{"vocab_size": 8192, "tie_embeddings": true, "schedule": "wsd"}
MLP neurons of a small language model. Each row is named by its layer, matrix (gate and up: input weights) and neuron, and shows model dimensions 160-319. Each number is 500 + 50 x the weight over its row's rms, rounded and kept within 0 to 999. Numbers have three digits each. A neuron's up and down rows have the sign that makes its largest values positive.
A block is one neuron, or neurons of one layer that tend to fire together. After each block is what it responds to, as a language model described it from the Wikipedia text at the highest values.

L7.gate398:421521413527599407490583555560447482570474422630478539458537431479513505465459511501493562487544617500577461538521447533495558448521492524566481455422510589441475500486527519637435502519548400540423565548582563424518486508493523493516501545540556556424447495511581491503465400514487536500539462455538608408455490396515494471492385630437443457412464468576422515490448457457484478416541469502451578514480406482503479512503505524533428519553542519532501511542485559506533493561460433
L7.up398:511486546402455606430556419467360472547512490502523487473483442462521532560497471556535601554547555531562546498473529454555531502495491529467478634600393583520512550456475456486444566521475488493536636486533530533478561484484545488466521495550512568501447494531543427460570513574472464452438387489599586438474470431532546518553507534478552562447492503537454487580398508459494492513483594549527488514504519508520541499502581536598467472574526457512491542465604585471569461476622503
Punctuation and words in bibliographic or discography entries, especially the colon after a city before a publisher (New York:), plus published, journal, edition.

L7.gate277:567583465529497494635518493510492469481516530466523535526498503487553545536505471451516413390456483510445524551498465536432410486509491476404515447500505431471541497416470550594501525443520584597574538505386541513506437476487547436519496480547562513565450565393518459472571499429443457503524494520437429518542421495453523481530439486442600561485550501549530491585597476501455457424484463426408542429473510411448512498465584499448611450523496589500489519488568457575440541547519486
L7.up277:530521510584435445522524564572448473426571479467491517565604538414565566564507531448499568474606527493521474473502518516348538502522480500455523435565458581492445428563507544492511503463493512544442504524457553498538433391453468500450497547488545511499543536526448423420486523583500522541466493550579544449460426534574444545470463529515523498579387428556449565531381450499460508444476594550457490447581540465547460555526524479490456480458477470493518505524457441579516578446507532
Table cell separators, score digits and stat decimal points in sports tables and biographies (56 |, 2–1, 041.67); also mid-word pieces (help-ing, treat-y).

L14.gate15:530439439610488456501500512403577495422414528566515506469539472579538539488526446430541480439498400421517483514531403534549572459553493490402577478514438492524457552427548549387516521494386515559476548641484478510484531535445482516594506462452498535440567384553546496551485382503448476471459504483493521375556457565379462566457512565472536475475517598582537447389542432499539543483483501526492502401471487494541496531473483529530535534462542513485601521459552531456558521518492572
L14.up15:517464443463507486500550481469488440511402522576501492557443504528471429524531474457472546645463465514543510461448433514466493484529572497399439465518458455517478379577588525476506516564548440425463504377605446503483471458456528495496398535527528495488480571482576517531516492490503543486587423536512546454573564505443567499475454510412507578426491538556606450551587480480544518500487517551514582512438552565489506497510407524491568522515480442416534560559486514525460529479485579
L14.gate17:539516505528468616494486546508465598477439483502473491520418550496479510487562561478534475449448514523508522569425531462472511597596466539487565420456495495495535474527486459609365537509495495468584443491421458579495519530605505479515520471466501541508596479536583555478501525475488554509536468503551546568428536456465465434503429575498453559617515492528475451471577600464587510438538479451520490579530532482409488513487458428494584502380483561476535535560524539506592490530466484
L14.up17:469468461546474498477571515531567490487402443533563550395445495496521464496427432480529406571496466522455460442495623434559458437586425536473477488438529512461540447463534469481454595487587437542486599458544535513368470507523428571545489516458493491521380485441498513489540419530522517557448510537543345425384440482472542418473481558504521505507390587534473492543477456443529530549417426639430533503481459509472517522397514539528498428523444468523551492445512518472505563414569514
L14.gate308:503533522566496581491499348505489561529524448464468554436584399573473579545530466521535499424526460520625472477490526486540552542507466516485493528485419421487424524541609478506443443568524492535531468543554446438484538556465527503507413541508478522568492534456522508568519442449561548523525504510512497513479423424506498460502372526416521419444544490407617431524473500559558462463466451496498505509475445446528495418504561541458444433564522474405536451475608561543581502561485473
L14.up308:550456537532460478569527540471474429457517499498569524529442516540519560567492514502500430480517547478502511523520514510529466497527477540585487540618524535531402590470453384520449634548474378430500530425435436534603499478560481514520570575510571570421482529521470544575509515418529496537589465542441536552500518491522506504474417462437524440532424539507497531498503553541456489534485485494542591561484461531554580496443489432566406516568508498591483488529515523501455402454534409
L14.gate395:436524568555523505438517560504428510467480441534588409445582582560514549480524560492440508570589544486513529492508472500426469456454503488518541467467427488574493489555513456517552545526527483543439490516418544455525529607607533395559364480490520408503480517497494483430504534502537576502577574477534469508494594522491605486534548494551433535463534550479614373461583543493491497505429465563549493417498476479495500541518581533484513472482556466505423461408546543562505527456508430
L14.up395:567440623492436506468418550559514559567546516414522480494452467493462506436569424480507541385436446516548527526448557467581447518465454618505514397508496507553542444551589481402517511486489443527498446549524502477550478467538542497489463409609464505512489579484480538483471502484419432506445492485545575523468440454447559574520459485514574484414501503505516501472518472478567493578490520434565649539572447492533564478482470504512426489577534461420510503500513593503526490401461492
L14.gate440:464474539433464520519490471483454467458563495490503454427520479523489479509520499570486498494526561534484505471446481410503498529567569447462520535510449560356542507523495503605494521461515486528528449454447529520530421499492576482503499460553472442472488494519539516474559473458513510581451422391562514499546521427538467466532515507528499436456557512535508488481488507378379430488565464483581578473487551413477528556553491530607432471443563454525410436455559569477545493450487521
L14.up440:478567495401514513441551508519534525400515535421502458440519434417524462494533466494377511489512606504437603460515566452519473603521509456472475479433446546541438509457481537490480613572541548480512479560487531527500530520537585540465548557520575502520443432504516436443519437494565528436429465436538611508544472507564586546565500548497551423498421467500492465507534608503527430523539563361487545536527495565423477477524540640469532596449478424523519538440499523510578518560487464
L14.gate613:420397422381524420506467479417457523544457453529538471484453566474533554469539474532406506453515446498501550595508409542570505463581522532486515507551459492462477603465486406526440514571556531524464410566590543521547531560474468555467478454511451550465480535542567543506484491556423580515526427438501467514452493461548606592438447560536515603520586544554460509523440586412354564540645554588509520447586408518531524491534568534363529438490523457590557508461522545454458452536421566
L14.up613:488570555421601547547489515523573475503453489519531537448521559470431482412465443479435503455499562535429463504451440583520498525564500391511583579501497508517405565423524496534391516506482511563458477485601474513471536527518576529502484482598449464484547454489524586496399481498461467540430453508426505458453513459551497474501512567454448517484510506479516479479484541461540496480446556511425546523398452447570428534557422489578532490481480462473616505492434573473518545450502560
L14.gate798:524476600462582569413508545500462470534431392491451527424441443494521426518508468517572393515523547434462564539566500601441532503530534512555441446490455505578616527550524446564452523568493485401488489528531535445615551506514543456442576449567527573508410475444493479523455531464467489417423470503483460425542571451465462501512470560477427478418453527401593497428458551432527484445511560497490521466464422484490500464471498558407451414403496445486517514556462581514518511402397526
L14.up798:486432549429537422533553440471528512560469413541411543502436427511476514479537431477522490517527448467568518590560488558489550460515505460445492441564513527557493495552495427545491442544371451597493540573504483445562481448434533538491567457455518512478532531508502568456479568430496551483475496570426516420575629496430456494449485467453550493479444613417545495479483443524442500620474532575552559503511479556498562493521539558556474478618519386413483478511487575494466459532375546
L14.gate806:493536483463558409552485600490536504419565507465471461454405483493494553410497511550510495414486475499533579447396541542554449451472551494557400401480512493518415500448552437487526498493527490542499562518544515495550499501483494589501450411490507465515479484486526473439538543543433476557503491491494492437487511512493516415520530534411560513529520543481538456578496572366430444516560507518497511484599422525551577492543534516428629458529493452429584468550502503367471528593378587
L14.up806:519505548469652543490597612402485511543469525465564471520502567458462594633466428525471514510557456510447563464470532506433455528587597561397495468553561503439505453619492476446469562507592520544505593534431476490529478545517489451428483458501498542544412533506460495469466531556535423563541549476529604525515526499445542487600550553462432491540485500548481525558477515560485436483524454415408490445515541570505469592432510467481584529447484545569527513572471522492512479559512427
Tokens partway through multi-word proper names of publications and institutions, such as Entertainment Weekly, The Quietus, New York Film Critics Circle, Nintendo.

L14.gate11:422582470533541427546495468557536517508585543451576475520604522507389492542528441554484507495452542446510568463422515482520428601521500520504557457412533447519424493466446427549522589509510501484475471571542443482466424480475497451559438540475473484468415516428557521424396492455582456475544579468482426489499498544431454511417514463486501437522474490500641505444526368461629581426525584572518435442487379487408551438470469488539526508470573519482568382497474548524471457464452547
L14.up11:473515532498457494560490511580488463442464498469556537537451526405482591510573549538449509491540492480456498528507546570599496526496596471490501597546445418530434541476525569454505574476607562462542487503576478489588541516525456466517517526467371552538612476628541554546497429550515473492505480476620487526544480506535526476431543465428505516559469519409507517458550532555522550538518535518493573432437410551540427563495448541505425553459547553471456482561491523596491473566478561
L14.gate140:495525520551476404449436504453467546553501499609497531535499586493490537460540498478544455552515560429504520579422511473532480511547500490471555458382422430545516475534543477499548467504420472468527608501459547431557526510427440478547566547568513548563459560420514468489510496428483497443424543518504550492442484556459515573473587508501460468531508530568494611466539536486501479513554451495488477430536449445477508474495585519478512513538548500537495441439577526418487534559476550
L14.up140:536526575544493391458584548459532461481549474541545535500458484560527365576553454459577511544541505400532480498557521542556525356503510480511536446485540486468434542519614537553510490583490506602604528593548625433495512527517499417416540452552594445439571533583442491571461580530577531439561492409535485451431465613529505448495525528533503601510479569502496535572493514591415532415473508511487601581559468466539504486562527477501517458546436575508447436497516524450459478528568467
L14.gate159:517462445462504543596459509467506517542434558498591462593616475483562532351529512494518432483562519548442537537537476458437546433452512455525520480429442468574502567456475479512517514504501527528498533562521510570449503567540568478483621508487520552506513484532436430444477549513529403427553463460454462459504486418547552490468366544436455583500567534518478562545487474496487457473608490389519570513436594432447521439510565479523415484447534524438508512576514476441506513475581536
L14.up159:483413513550567529528487473641480583456487505546517476447495510467520581559521506508457475561456502540469524543479538444508553494497398507477505529475504585479494429457428475496400544537555497547469451523511628538443410527392526481532541521526514435531482522422454432416531498479604477576576514531549439478435527438403551546507552566567522472479507490442563493525539608565446519471596531480493480446425408533490631534528457494448455433450405515433560507527408510488491583526442577
L14.gate327:481479502472477442509521454480584486398461519549569430511504475502596509467583468450512608484431472499540472574482528435497514515489524475509466446389521509485475507425474440558463481566540517554482497570450577505502499452551403480564539540546462433555418458473537438529562511430476524475487545556541528474451481505441453551519508534427553477574536506534553626524557563445588562555533576489450504537530564446468542558497468538576430535556649517461588544565570482438371448514540513
L14.up327:512463427659473514577445484539482494513506436565524551468466475499556359545454475459427500413507470486413499518468518533524442486476531443432490475473516478513532587512497495551513564510514476445451560514482508430565428556473505432452557525462591388548498521458608477490446506491510599563459459460571458436506502520505426509496493624528509563550562564533562518622460422434474582594382584498402523515465464519513545578592389579489543582510532519564398420530467495486589522617545477
L14.gate348:537469440586431497522502507494573602528449435553497469536416517452448410599485532525505464470528439568490580505493578511542510451538536517463424446510489426452478569530480410506462587451406576559586464513580436467587497462390488451575579517518476588496526477481396499502475517494473524473451480563483505448515523505514562501477642410462546525537478478402568554617550440468478503459575501426465490508544528524428445449485526377526468526483524537565557486432502618449411493617433573
L14.up348:564534575580520448537499506573528449586474596531581464477489417472511478601569486491528446644484453440471547557507511453511465602545466411491491523458535618525456409540554516521570476464439443503451560516585510510510557533469553526433526521536514538520542457538453407468458552608452449510579499490493514505534534387430435596466459417453555441495493462503480482536482507524593500467442468544505546605413544421451497463539548515396519565464435447503508404451382478443534458475517514
L14.gate400:588475496497553489503508481550542432490449473451482511362512606577504540527545476541523487476544472539597439412420574461464550491477567535486510494467534387490609516517431445520468516462484542523469490437497479535663471612588383466508502393492594542453577485420475485466471498525525620496424486557414495526465579473474504573505432460482563512512541437595546525452556546513429476504571521542492506456468481387439561368476559502537491469454460474449604492464580458417627513465525485
L14.up400:587522461416450529514549463458458519510506437496505545541584431530484600533570497529524400493570389448511578458389536475545469509446515494378439506493490475498505509502535563497491427536464478486478496534578630455487526457453439487464599559521465467546456576601544546500487611463450484559558473445482435416540487399402478481494379512481592530494527439487618620553470478493546545550515508548442519522510515411509493502489467555458440458558478550549447530532538463401494568445540493
L14.gate574:553448568640550454422552490520464407507410556440491571542570478487526481538449500609530503501583506421555523533485551480564594481485569542567460545478513493455519489387523482509500492457498472421613442530469436490484614468468452468457484523450498498537535425493450519512507545588365523550477464539524458463511506550509472530527512463492462428479399539447506565513595500529457425579459506544564551530410452363487435518450478531482593487402474473571525425418530593520526483533529534
L14.up574:482497522595398486515528442518483444460582441555482503551542537490534422498484517561463455456505581496543458547490508491533541470648636490494477544477474445602465516518547470464498535502444496404525559476621494444508545567591495406528478546425489462481549440482503498496478455536413517546573511428462625508491501519572522495450554392511482469471387568473532512489456508475504487523456336506588515543472556508481488388503503412561561550451497377417483485478446401512386502454492548
L14.gate585:307454517495559564526563529509451386515504520502452568501489552499537472533594536557495514514516480475526500530457582516532497434472500479540428466420477441486448541531442479491541516580428507520520560415473571542537497530503463505493501428457498429483454508557459454552570487432506536551505481470558622469554500386521469491511430458456515565470573426482584541490523516498472501451456583587422557459421533393443607527485401544490489502562485478448534501499528481462387524509579518
L14.up585:459624527544496470586512468433473525536462536494534575518540505428527490543461595464462553531457437459475538488509494473518582449465500572472428500468523486536469479554419492547530537547517506534555471475577538534423410487470558418544455448539499481537529515489463405465503561448539595491526442511514570469542429407480491520549532484509405520462487397507539416457461466582390500604473518433491599543430575539452456517566463514501532488452573578450591572568460474544574566581535541
Column separators (|, ;) after the goals-for number in sports standings tables, e.g. 105 | −78; weaker on first pieces of split words (Governor-ate, mon-keys).